From a checkpoint of a small transformer trained on Wikipedia: biases.
MLP neurons of a small language model. Each row is named by its layer, matrix (up: input weights) and neuron, and shows model dimensions 80-175. Each number is 128 + 24 x the weight over its row's rms, rounded and kept within 0 to 255. Numbers have three digits each.
After each neuron's rows, "fires on" lists the tokens most often at its 100 highest values on Wikipedia text that the model never trained on.

L4.up503:085079176148142163142142118122140085133138122136174074108110103123134140088139124127117105177164150131126116111145146101097151128119137130111159123178127070162149061096144146120115139122156100136132119091123124134151100127133155132129155092140137075108124112157131120185120148160153086121
fires on: " in", "'s", " inv", " m", " the"

L7.up258:147144180115165095118135163155139117134108096137135191114140153104138097186113139126079103092147112147109126161116127145123110111142109167202114145068128114130157160168140135123126122122135142141103123111149143119126153112094149113137128112115118092134108126164114130163136117113139133129
fires on: "0", "ect", " program", "on", "y", "om"

L4.up423:129116126129134110098120189155120144107098112122089126143133063125114106101153130118118192139151106084122100140152126125075136121148116134144150160147165136114115154120108165081133133179104114140133110124133123129135131161183143133147106172096133107160148136148138124124152130166145162149
fires on: " a", "ur", " sup", "ond", "end"

L4.up425:123118133127173122145126126100143097108135076127125143124151127134125111082078121091141119151138115109154096130140202104153118102177118130108133140139146118104146106122122143109152155113151164127115186115137134145121114116124117098133112135135160104130156143137084150139123091133103136126
fires on: "7", "Career", "6", "ix", "0"

L4.up575:111120136146089138171151136133112114149143106114125131120119095152134097109146140123148126118162157148091121151150170131137130114110122157106143147154116160131149112119084154091120132109173113097109117169139135102106131139123109077150183134162113128096152096127142133112105120103184088132
fires on: "r", "d", "m", "k", "ze", "g"

L7.up448:119168130110157143121082089135128112147159141159116097127132097155173153106156147139166107153119124116120132148129080163134172119130119162130134123214106158122146110121121086159133150077153124116141132180153081094107122119133104172119080151143126106106151137132114143113112143114112119127
fires on: "le", "f", " a", "h", "a", "ro"

L3.up374:131106146156111119170104132144142157108106134109129127136137125144119117139148105110182118130130140124112094139116158087116113120153131114088138152142112124143091142100127121161111140071169128161146149110107120097105130152144132155092108139108134113156063124131125147137155127138149154096
fires on: "ip", "ep", "O"

L7.up345:125127131112130152113146117144138118146132140133139151140126134155163131156129165117101108159170137080157099071138094114149129093156120135087124155171162114093102139159109136130124100062177123154150150122188100124115089130129158112134106141147141089108164115134078149091085158100166152120
fires on: "y", "ly", " of", "le", "h", "ically"

L3.up113:112141150165129116126151081121100141121121102148131141103134133116101165108139171129157170118122144150113125125118150126157102090160147100117155133141126182159119099098089087108162124096101142099115153147082132145102104088154152159130115135106132130109117109128128169111133179152119164139
fires on: " a", " the", "A", " ar", " w"

L8.up665:113137154193139126118108123135125143125115106120192108083100110129149076150114136163140103083157148154124111138139132105112129143166116158159129133085166126153113108110143127129144113122101133132132129117195162124126152094125148158110165101154146172149119139136098187122086143154154125113
fires on: "om", "0", "m", "9", "d", "'"

L8.up187:160160112052135124114117163106134136132127093152128118097114182082118088111179162151113133134143148166141084115091114135093079132113113141136083105152138076124093102155134149158120153132122123135143115140163132110187072135115111115178136117100153127146148085104125133154142123092156095147
fires on: "0", "9", "l", "L", "8", "1"

L3.up241:136080159132122103142148149080138117139145137119092137099126176104104150121127162110124130126137132107131105153144084124155101141107164104160135130151186146069139163105122090115126141128172141119133114156149154111113126099138079162109123127119096113151140207148171117138157127139169144137
fires on: " long", " black", " a", " cl", "=", "-"

L8.up31:143122132145123168159123145142119138105134150149135129167135147090147070117125129144164104135108123132112122121121102105090114136139171122115110131099134104126150085162113145104099111089107105116132107136120101142102113137119132117127144105111158121160150148129114149143111144143130125102
fires on: ",", " to", " |", " of", "ic", "f"

L3.up716:196133117167136167140131103160118144138107136112082107143126128117144139133139149144114155112152179169158121130157074169130143128137121090091111098129112133142125106099117114207131138119123132102071146136134105138131116122164144085091106152117124138109132115105105126133160109113161114126
fires on: "\n", " ;", " ", " -", "a", " –"

L7.up209:154096113110130129110120130136119157131122144133136164142153092111098163115147143136137145132107153131124141100136144107121166119128099118107153141120115152121141122157146137110113168144180177148104083130128130093125083117139100129104070139154133116160114137130131122134111125069109166142
fires on: " |", "ip", ":", "out"

L3.up53:152119125126113147120112191171106129145118125174093155185092112156127162106137137109144179128137109119114158128155119089138153138122118145132167165093137127119134133088122131127076089117107101164118093092129116105105133125141168110086148064116158123143119079138146106110170159118153120133
fires on: ";", " year", ".", " years", ".\"", " until"

L3.up687:137102121096138120133150132147122147107154122209136131120158102120141109123116105155141148110144129132067114138121122116115134145143123149095146161083164136134106160094159125156126105125137144187127091138151106120101122157110145163078124112115090128146163150134124147148147167176114083129
fires on: ".", ").", ".\"", "\".", "==\n"

L3.up705:166092179149145107104111109089095113107129117140134145103099061098118141165166099147096152098107158176139116147117148100141095118141155132142082157110142113091148124150102112130141134126158125128136126130127144105109124127096148151096153121122105156120121114120130108135147105179119129111
fires on: "E", "B", "D", "P", "M", "U"

L7.up921:100129167132133118078102078105181122146157169141118119112155107140104178141120120126138144118145160145139144150108115134106110098169151123112147112153135141120086098099087064097125109097158138144082109149111135147102129126157113140140136086147162142181148152156159150135109137124147152095
fires on: " a"

L8.up876:112126166128157111132147091124130144149136095103096121086132140107134140108164131123118107079127130141094104111173112114085146150153150118136111102128123144132103096136188177105148182182146124114157130120128125133101149120113176116103122150113138126120140097120161092207128102129125144164
fires on: "1", "ol", "ur", "v", "cer", " T"

L8.up40:120165153120154152151148151108123126097110158130107136096167084149126113090128147172116134131144084111113140148127112132132127135118100086118127133140142113115133126137120131149130121116097085115137131124132111144135104150140105159095141171141132121131157108113082102132094116132134161123
fires on: " c", " \"", " in", " d", " e", " dis"

L4.up477:123126149164106180102082109111096158138136120137106145173143141118082137155095138117156165159109095097099098146107121142133163104143143139108134113128140116105138111089109125123129157171165123120136136141089115112153149149112115141097149133129103101139162112136146094152100138103159149170
fires on: ".", ".\n\n", " |", ";"

L8.up379:116119144116145104116144154092108110134130143141148121113156148133124130111148130168131135147143100113098138136169130119091152116161108123128121141134086146092099143114152117128100115106143138146157154085099134102137118089164112185132127125115099166115135063123124171095148119136109156121
fires on: "1", "0", "-", "oot", "ail", "ip"

L3.up731:115145101100160114121170157116146118131133133135107161105087118126139134086120135128153163139140152097110112122133102145152118095122137130155131145172102117089146095138101098127133142132126133107224130088157109146108154144143127164092101128153164127096129095101096092173100164078129134110
fires on: "1", " (", " p", "el", " |", " P"

L3.up140:111167133075125170129112132116135118133175117142133130134132130112159151081167104112094154113126117116099141114113129086125160146187159156123091149112147129104085100152146150149130095137091144112151112082139127153132151121137157124094116156130109127108112131112117115126115146163139098120
fires on: " and", ";", ");", ",", " |"

L4.up479:121157167126137069125068093118157126160104098122107120124121100124094147122099125127166105128167091146120127103098114114101116126175112130140104160125161109135151117135175131115165161180165101114100148131163131125130124168143135154129130113105112141107095131133141167108153134138112088044
fires on: " f", " to", " l", " sm", " m"

L4.up866:102154149096137114098138147148158150163145107124114126063086085100121089142152153158156125101147157169100126095145150105081115108112131130137162109125126135109116146102158132138132112163131123092138184134140140143148108180113085160122119118137140130106135130100153140137145199142165107137
fires on: "9", "1", "7", "0"

L3.up839:179141150103123108139136134131131139150161101145150099150133194097120067143144095113156096117158150137087078107116112094091133164119138149133072089143126161134117120133126132126083123142125113103125141121171124127141145104138116127142143145138126136145148101134132119167142159129095135111
fires on: "1", "0", " to", "9", "-", " |"

L3.up897:156104138108139139083084149099129098112142127132107137171147132143149101111136113099138147160143139133114109096119092059117126097140118117109125181138103152120154124157136113162098095129126142154184146120175150097148115146145131163145137110195100105127098116171151129115121160131141119154
fires on: " in", " from", ",", " ch", " million", "0"

L4.up616:144120165170149106093109142130114095129135105149142120146127105121133140123152122150113127101122149145095096146062154125132089143107169126146124126118182130125139122153138128122111093103171118152120103105139107114114131115117121141137148117131083167131111097126167132167166084166138133124
fires on: "B", "O", "E", "M"

L3.up297:120129112136140117131111100121155133142175139116077129101109167150134159103131122131117197147133114129145126157137142112135134129154172135110109120135153106111103153121115142157124109113139146136128145117139127164148150124143121064127140155130157127164138098104136116111137091162113148138
fires on: " and", ")", ",", " &", "\""

L4.up974:097124109130113136199148106151158109092128134120139134099082124099133131102123151205161160108124119110112122141127116189133118108136113106112124106109122122150120116158150101083179144156098129142156124132137117097126188140143162109139117115112122096133098119117112106134129132090080113112
fires on: "p", " ", " p", " I", " P"

L8.up1016:079117182127108159132169151148134155138100129122133112080138148134131138085177132111137161145114099087119106106167121071071146113124143123112137165142156138131144167109142135106110134110114112144153121131144128160108144097133122148145111162100126129111160094148123097140095128180100173145
fires on: "1", " in", " a"

L7.up705:082119139171120110155117149133191138131101096092135117095136144163109128168111113157117185125148144120117118163129107101111104130132160144145133120143115116125156100165155172123094180112161087082100130117153095125121158079183111152094092132108121112141115146115138108141104127092131111142
fires on: " a", " d", " to", "n", "est", "ent"

L3.up490:121138129127150122126140091114099126183122105143106130120109120083117117064112110133125116130113166114113122094134166110099132113167125147154130079141154125138132176141144083148164126162165152144149108110134081137125156142136110141168142093131141100106156141134165108134151092131107087090
fires on: " m", " t", " sm", " gen", " grow", " M"

L7.up216:108113116106149134098129115151125107090128146130131175132150115149142133086125120118107121111166072086152081139114145108155153145117103104136126145106148132153141101115125114132143103136162154122150182139152130137123124123100083128140101132172088108150111101148143112143106149173136109154
fires on: "1", "0", "2", "i", "6", " "

L3.up227:167116153104163154139122133152102154131136123118126140132154097132144134152151089138112126135124126097126176112158122123118130140163111147164105126085119146164080091092155141140146152153133166128153123115114091158133153110124113123051149102117114103126160140154131124144118164104090132111
fires on: ".", " =\n\n", "″W", ").", "===\n\n"

L4.up598:125156111156141113119136082155137103107130142103129197156125130144125205090143129135150151111125138146110108122109118145167131137162139160128113096158156144131098077139110130162136133074105127140087151144123137143112146153144109124132116166126140124153128113134133149134093135116143126162
fires on: " /", "h", "et", "in", "at"

L7.up324:145096126087132107134117086143151142149147107172124175096102128127175150069116144121120129118070113140157097138124121109134125131110151130114124118151146081108088120124135151106114115128154097110120123126097162126083127126136131114094125171109139124136115112118130144162106136142127097114
fires on: " |", ".", " (", ")", "%"

L8.up155:083100122117184097111146144120133103145149179171145132122148132110101176112115104145129138124133163131109111147144119133109120114153142116129162122142150161194138110113083145116180131133123114127090153135110138121140130119117148110134129097167138158148129137153162155137132124188192142153
fires on: " a", " A"

L4.up186:108115134153145129156155134161109123181144140134089193145105109133112133123111118125123155170109135142137097177092106131192148129123101140138128124179130132155081111189101107139121123135149113126156135140100110132076125089118167133148128131111143131126146147142132090145129113123130087131
fires on: " h", " |", " ", ",", " H"

L3.up506:071126151103092090144142177132141127121109140105120108087147136151136128124131171155152144085118140076148147137136172109137132154121122113151105145151102130080163152154125061128083069160145181120105169119125122118139146098125144128118132168125152160114098165157114154149120146076142086138
fires on: "|", "ic", "ro", "um", "ition", "ial"

L7.up57:105129102101134136119101106102130128157128118118086147161149114134111165118144162115114169106096106150156125084107147099151143130134125186145106108182151131109110117137096140140121102132098100141097145097132124141100156117152182088139127144144146101138136166110137170167124135123132099142
fires on: ")", ".", ",", " ", ";"

L4.up713:122119133118149133106151182142131103138112140132129119138159150140151121134132135130129122078134121121170129146143138091173153102140145130132151137135089125142113105122136138100157163140120164153083122117118077139121170140155125117135131122127166144081104119156066138134170128090095093135
fires on: "um", "ro", "ug", "M", "un", "l"

L8.up208:173126151112158165131123137090125121117103097098104152127167159117140089129104091149147111166121135133117094155149173145115139091082151150114142139111124110096131165114105146097096105134136108087093158100142102110101156132122146125142126103106149159077178078121110136138170150101144065122
fires on: "l", "r", "b", "m", "por"

L3.up780:162104126136159111113091120135117166099130165140135128095178127118140088179141129136132150112173135118125183124103162147142171139111115133105114118137108160158099145106131136079122137136139103118150104107129155108135113103122120130120103125095081134162123131099087153123144140122142154113
fires on: " his", " UTC", " s", " their"